python train.py --n_layer=13 --d_model=512 --n_head=4 --n_kv_head=4 --head_dim=128 --d_mlp=4096 --vocab_size=16384 --activation="relu" --norm="layernorm" --norm_place="pre" --norm_eps=1e-06 --positions="learned" --qk_norm=false --attn_scale=0.0884 --bias="all" --tie_embeddings=true --parallel_block=false --init="uniform" --init_std_qkv=0.0203 --init_std_o=0.0 --init_std_up=0.0203 --init_std_down=0.0 --optimizer="muon_variant" --lr=0.000969 --lr_mult_o=1.5 --lr_mult_down=1.5 --beta1=0.95 --lr_head=0.00734 --grad_clip=0.5 --warmup_steps=200 --schedule="wsd" --decay_fraction=0.636 --decay_shape="linear" --final_lr_fraction=0.05 --batch_tokens=131072 --seq_len=2048 --doc_mask=true --train_tokens=946700000 --steps=7223 --dataset="wikipedia_en"
MLP neurons of a small language model. Each row is named by its layer, matrix (down: output weights) and neuron, and shows model dimensions 234-329. Each number is 128 + 24 x the weight over its row's rms, rounded and kept within 0 to 255.
A block is one neuron, or neurons of one layer that tend to fire together. After each block is what it responds to, as a language model described it from the Wikipedia text at the highest values.

L2.down314 [138 114 166 109 116 128 120 171 152 148  95  93 112 138 143 137 128 167 142  98  86 110 111  89 100 139 128 125 113 133 128 138 121 105 156 156 112 117 110 156 118 125 135 124 127 100 109 166 186 147 143 123  89 103 162 145 153 137 107 110  91 141 153  84 159 124 132 151 101 123  98 122 146 136 166 128 149 123 116 140 125 138 141 101 133 131 102 104  70 114 146 127 129 102 130 159]
L2.down440 [178 105 106  84 126 130 115 134 126 116 143 120  99 174 158 106 103 136 154  74 128  89 153 123 135 109 115 143 153 134 114 102 111 171 150 117 111 137 120 150 157 113 139 133  82 104 106 127  96  94 139 129 119 109 147 183 136 110 134 126 134 178 127 134 164 106 127 147 141 148 104 149 140 179 149 160 103 135 116 152 127 116 122  96 138 125 128  99 120 143 111 135 138  97 149 164]
L2.down1425 [125 131 142 129 120 144 132 182 150 159 142 133 169 111 134 173 135 118 149 143 158 139 117  83 104 154 134 101 140 134 117 139  97 106  77 117 150  91 105 131 102 117 120 101  96 169 126  94 184 118 130 130 151 128 125 125 144 151 109 113 108 153 124  93 116 117 141 131 108 138 127 145 152 126 144 171  84 127 153  80 117 132 154 147 180 102 136  97 124 170 116 141  93 102 105 157]
L2.down1876 [141 124 128  94 133 146 104 132 147 156 107 113  92 155 162 134 158 181 156  87 126 132 114 117 126 158  99 133 115 143 153 101  85 143 131 117 108 161 113 139 118 123 123 109 104 135 119 123 136 148 152 132 134 154 148  77 143 117 167 106 143 146 162 138 127 159 147 152  77 153 142 109  87 133 134 115 126  97 112 141 135 154 122 119 113 140 101 124 133 142 103 148 148 111 151 121]
Name-initial pieces in lists

L5.down2260 [154 120 161 135 138 147 154 121 119 100 137 102  73 154 128  88  78 143 106  95 113 133 149 108 132 139 111 110 168 139 166 142 140 119 149 138 162  93 127 104 171 111 124 176  94 159 191 105 102 164 156  88  99 138 158 151 138  95  94  97 116 113 154 154 151 161 128 149 191 164 132 162 118 111  90 137 146 115  99 138 136 149 114  97 146 104 109 103  98 114 150 114 145 150 122 121]
L5.down3764 [133 111 148 176 146 120 145 106  95 128 121 112 124 151 121 120 128 159 124 150 149 146 118 114 130 151 111 112 131 174 160 108 118 150 129 135 152 138 176 148  62 131 126 164 117 147 107 126 135 119 167  97  88 155 144 137 132  92 105 129 118 157  89 146 143 109 137 122 122 125 112 143 159 128 119  70 136 159  93 115 136 124 137 121 108 141  99 107 122 145 118 145 134  87 134 100]
Wikipedia section-heading words

L3.down148 [163 102 184 117 131 109 160 166 129 167  87 105  85 129 159 146 139 128 156 130 100 118 107 118  70 135 146 128 153 116 157 150 121 123 129 104 163 156 136 140 140  89  94 145 173 105 123 117 163 100 131 136 133 182 116 104 119 133 126 112 117 109 133 136 110 124 102 121  68 141 109 114 121 177 101 132 113 140 117 100 142 141 102  96 116  93 123 125 142 117  80 134 172 129 132 145]
L3.down172 [139 118  97 141 169 136 134 148 116 146 154 155 106 132 152 144 154 135 151  98  86 123 143 132 149 117  88 132 139 139 129 136 128  92 109 114 194  94 124 155 120 134 119 139 113 140 143  91 160 122 158 137  94 100 122 134 138 124 150 113 143 154 109 148 141 133 131 155 114 125 134  78 123 126 149 153 120  74 121  91 155  84  99 124 163 117 130 127 151 155 109 155  94  86 119 107]
L3.down2197 [120 156 140  99 121 153 156 158 152 142 114 133 176 111 136 114 125 153 108 130 145 122 109 166 125 110 138 103 152  99 115 156 132 142 160  69 108 133 178 145 147 156 141 121 163 105 102  81 159 139 117 140 110 135 121 107 115 171 157 137 122  97 111 144 116 139 139 127 132 119 152 152 112 163 120  68  90 133 110 149 175 155 127 136 138 120 124 121 164 127  98 110 126 160 142  78]
L3.down2919 [119 124 113  99 144 121 105 139 145 124  97 135 138 112 135 122 124 140 115 127 135 147 138 104  92 152  91 147 122  95 139 105 127 152 134 123 126 145 111 186 146 131 116 126 172 128 118  99 166 136 158 135 101 155 145 102 124 147 139 129 125 125 124 103 119 144 104 112  89 114 142 148 145 141 128 105  88 140  82 119 149 170 123  98  96 136 131  79 145 106  68 113 135 128 161 103]
L3.down3275 [135  88 129 119 109 126 114 114 100 150 120 122  92 147 147 178 127 181  98 106 133 108 134 141 149 143 153 157 145 180 160 137 110 111 125 125 127 113 129 149 162 143 157 101 137 131 152 102 149  97 139 182 105 114 118 139 137 123 133 143 129 137 113 130  99 117 118 124 142 169 122 141 123 122 137 121 132 126 148 139 126 182 107  72 126 141 122 104 153 102 115 144  86 108 104 100]
L3.down3540 [154 123 159 128  95 120 115 169 179 171 139 161 159 153 152 120 131  71 136 139 109 123 115 146 144 120  93 123 122 127 125 135 133 113 133 139 124  92 115 155 150 116  50 112 102 100  72 152 137 137 165 167 171 159 103 125 137 119 128  84 145 141 139 141 136 150 173 175 117 113  89 108  99 115 139 122 149 146 121 131 105 154 130 169 124 113 124 140 107 156 117  76 150 164 152 100]
L3.down3930 [ 93 148  78 152 142 164  94 111 158 170 129 137 136  96 117 105 166 142 120 108 130  99 128 130  92 148  89  87  82 145 115 130 121 139 143 139 139 144 127 168 151 147  88 119 120  90 126 169 121 116 105 133  98 147 121  98 117  65 169 108 171 124 171 116 114 140 145 145 105 100 133 117 143 165 132 162 120 133 122 145 128 126 122 118 120 123 125 116 128 155 129 114 126 101 118  88]
L3.down3938 [146 118 115 143  87 158 169 151 139 118 104 126 118 146 157 152 121 167 165 116 126  95 140 120 135 136 108 102 168 120 149 109 117 121 100 111 116 153 154 174 151 113  99  78  68 125 146 142 120 159 151 122 105 125 124 112 168 149 147 124 116 113 115 100 105  77 152  91 127 145 138 101  65 153 107  79 180 141 172 125 152 126 154 135 127 102 125  99 139 143 110 128 141 140 112 106]
Mid-name "am" piece

L2.down836 [101  89 103 116 109 140 140 165 162 105 138 157 171 122 140 163 130 156 111 171 122 140 130 132 137 161  97 120 113 183 111 101 146 146  99 107 111 154  67 131 140 157 123 129 185 117 102 124 105 130 137 111 137 117 184 154 138 117 102  75  91 136 143 145  72 101 138 101 149 138  89 133 138 118 110 115 154 119 134 103 145 162  98 138 108 136 126 167 128 115 140 132 153 127 137  91]
L2.down1158 [127 121 126 121 147 123 115 110 116 168 151 151 107 133 146 126 136 119  98 135 139 126 108 161 143 123 121 102 114 152 118 112 115 144 107 120 112 132 124 125 128 137 142 102 135 119  86 176 138 151 133 152 111 115 125 104 119 123 115  75 128 105  97 126 155 109 111 147 163  88 136 102  88 127 117 144 130 119 165 128  85 109 162 144 122 129 150 106 131 123 140 138 142 126 137 165]
L2.down3417 [136 140 146 123 125 133 112 140 135 115 139 132 159 178 142 144 160 176 113 136 129 114 121 140 139 143 111  94 110 156 159 120 190 138  99 107 103 117 121  97  91 136 167 106 128 172 105 163 132 139 141 132  93 157 145 138 115 132 140 116  99 111 129 137  88 104 171 138 121 119 117  74 105 155 126 138 163 138 176 102 141  99  84  86 155 166 116 103 130 141 141 174 155 154 188 160]
L2.down3807 [140  97 143  92 154  90 116 179 130 107 105 102 164 154 152 141  82  99 136 150  90 149 108 133 112 145 142 110  84 133 148 128 179 150 129 127  95 134 103 141 149 132 126 152 176  73 112 160 177 125  87 113 151 157 104  79 113  97  89 150 119 115 164 137 178 105  83 160 153 123 158 127 146 119 127 107 171 144 137  63 138 121 141 106 120 141 130 143 126 101 154  72 116 173 128 120]
Table summary cells

L5.down1110 [118 157 114 127 112 175 130 118 123 137 114  97  85 125 101 132 171 165 203 136 112  98 113  99  86 123 123 125 147 117 165  95 176 174 134 155 127 169 131 152  89 109 125 114 156 128  91 129 129 135 101 178 127 121 162 114 172 122 133 118 153  89 139 118 124 130  74 138 113 124 120 116 141  93 123 136 150 127  99  99 104 140  80 128  71 119 121 175 139 146  97  84 114  97 100 104]
L5.down3140 [145 122 120 113 132 120  93 143 170 157 141 128 126  79 141 121  71 152 140 143 146 135 120 101 130 127 186 126 149 147 112 134 117 164 159 122 116 105 111 108 140 127 143 159 157 130 121 130 122  93 142 149  85 141 152 147 167 120 131 134 104 110 118  99 108 129 111 126  91 105  98 150 137 141 123 140 126 161 163 117  81 140 137 113  99 117 100 158 134 152 113 134 125 147 152  90]
Mid-word fragments in rare words

L3.down661 [ 59 112 136  68 158 129 152 139 140 105 103 157 158 125  82  60 109  97  68 141 124 117 127 122 127 154 142 155 147 109 132 149 134 128  83 132 150 157 175 126  70 138 127 136 127 156 154 140 128 131 108  98 139 129 140 138 123 131 132 136 151 147  99 108 131 139 151 138 102 112 141 117 139 131 110  69 130 144 101 131  87 134 145 142  86 143 118 167 143 139 162  75 160 143 108 135]
L3.down1473 [147 114 119 160  89 137 117 196 154 134 159 145 166 129 178 129 100 110  88 123 152 155 143  91 128 136 100 119  87  91 127 130 119  92 138 122 135 109 127 118 149 142 118 127 141 127 169 129 118 133 130 110 135 106 120  89 127 102 102 108 101 137 104 151 143 126 102 167 153 118 135 138 118 139 174  98 144 141 125 138 158 139 174  75 131 121 105 104 148 134 108 101 110 101 100 119]
L3.down1485 [ 93 131 146 186 139  92 104 129 100 159 135  93 176 156 127 138  91 119 137 134 101 189 155 141 119 159 102  98  99 127 137 151 152 126 113 100 117  86 106 131 127 100 132 120  90 140 160 147 142 112 117 105 129 138 137 123 130  93  91 145 123 130 118 132 128 115  83 157 116 141 141  96 133 125 129 139 121 136 141 112 165 149 138  91 106 142 135 104 142 128 130  81 114 104  89 108]
L3.down2515 [114 104 162 150 153 144 167 106 165 146 138  94 107 153 130 113 127 136 150  98 110 120 118 139 139 150 114 140 113 136 145 125 123 106  96 137  97 129  82  92 161 116 106 157 102 129 152 116 142 121 144 172 119 106 119 144 129 144 125 125 145 110 129 171 109  90 129 138 120 124 132 134 126 149 150 158 116  81 127 128 137 115 132 127 120 138 133 117 125 120 117 131 105 126 152 104]
L3.down2818 [156 108 110 132 134 106 137 143 164 148 128 122 103 133 128 144 150 113  78 107 117 125 118 147 149 136 134 130 109  89 118 136 171 145 126 121 154 120 114 159 120 138  76 146 113 124 161  98 111 102 116 136 138 125  94 170 140 108 163 113 130 102 152 112 141 134 131 142 161 135 135 103 111 174 100 149 136 127 134 159 124 100 110 101 126 159 136 117 134 116 134 146 115 164 107 117]
L3.down3014 [127 112 109 144 135 130  96 105 112 146 133 124 133 184 132 130 130  99 137 102  98 130 121 113 134 128 160  70 168 139 102  87 150 129 134 109  97 143  92 141 116 157 178 121 137 153 158 160 112  91 155 149  85 125 122 143 129 115 134 119 155 131 157 128 202 141 130 170 142  82 106  81  83  66 136 107 114 159  98 110 110  97 160 175 130 107 102 113 161  96 138 130 154 130 121 131]
L3.down3870 [ 99 123 142 192 101 134  89 137 140 116 134 131 153 134 154 138 123 107 135 143 113 125 142 132 141 150 120  81 111 149 118 114 101 119 170 123 150  94 112 119 134  99 109 132 170 140 144  92 107 123 122 165 171 149 114 151 155 115 130 113 143 117 156  96 124 112 112 104 112 128 116 145 148 125 201 170 127 137  86  87 107  78 126 105 122  96 138 145 176 104 118  86 109 125 131 106]
L3.down3920 [121 152 104 110 159 109 122 117 121 126 157 142 135 168 137 153 119 128  94 150 110 120 107 130 152 135 160 165  83  97 152 145 126 133 128 136 103 145 117 153 115 145 139 102 119  99 117 139 182 134 136 133 159  89 117 127 137 137 102 131 142 134 115 142 137 147 137 153 136 134 116  91 157 118  99  80 159 110 188 165 121  96  90 138 100 178  99 144 120 149 129 141 134 148 153 119]
Wiki table and section headers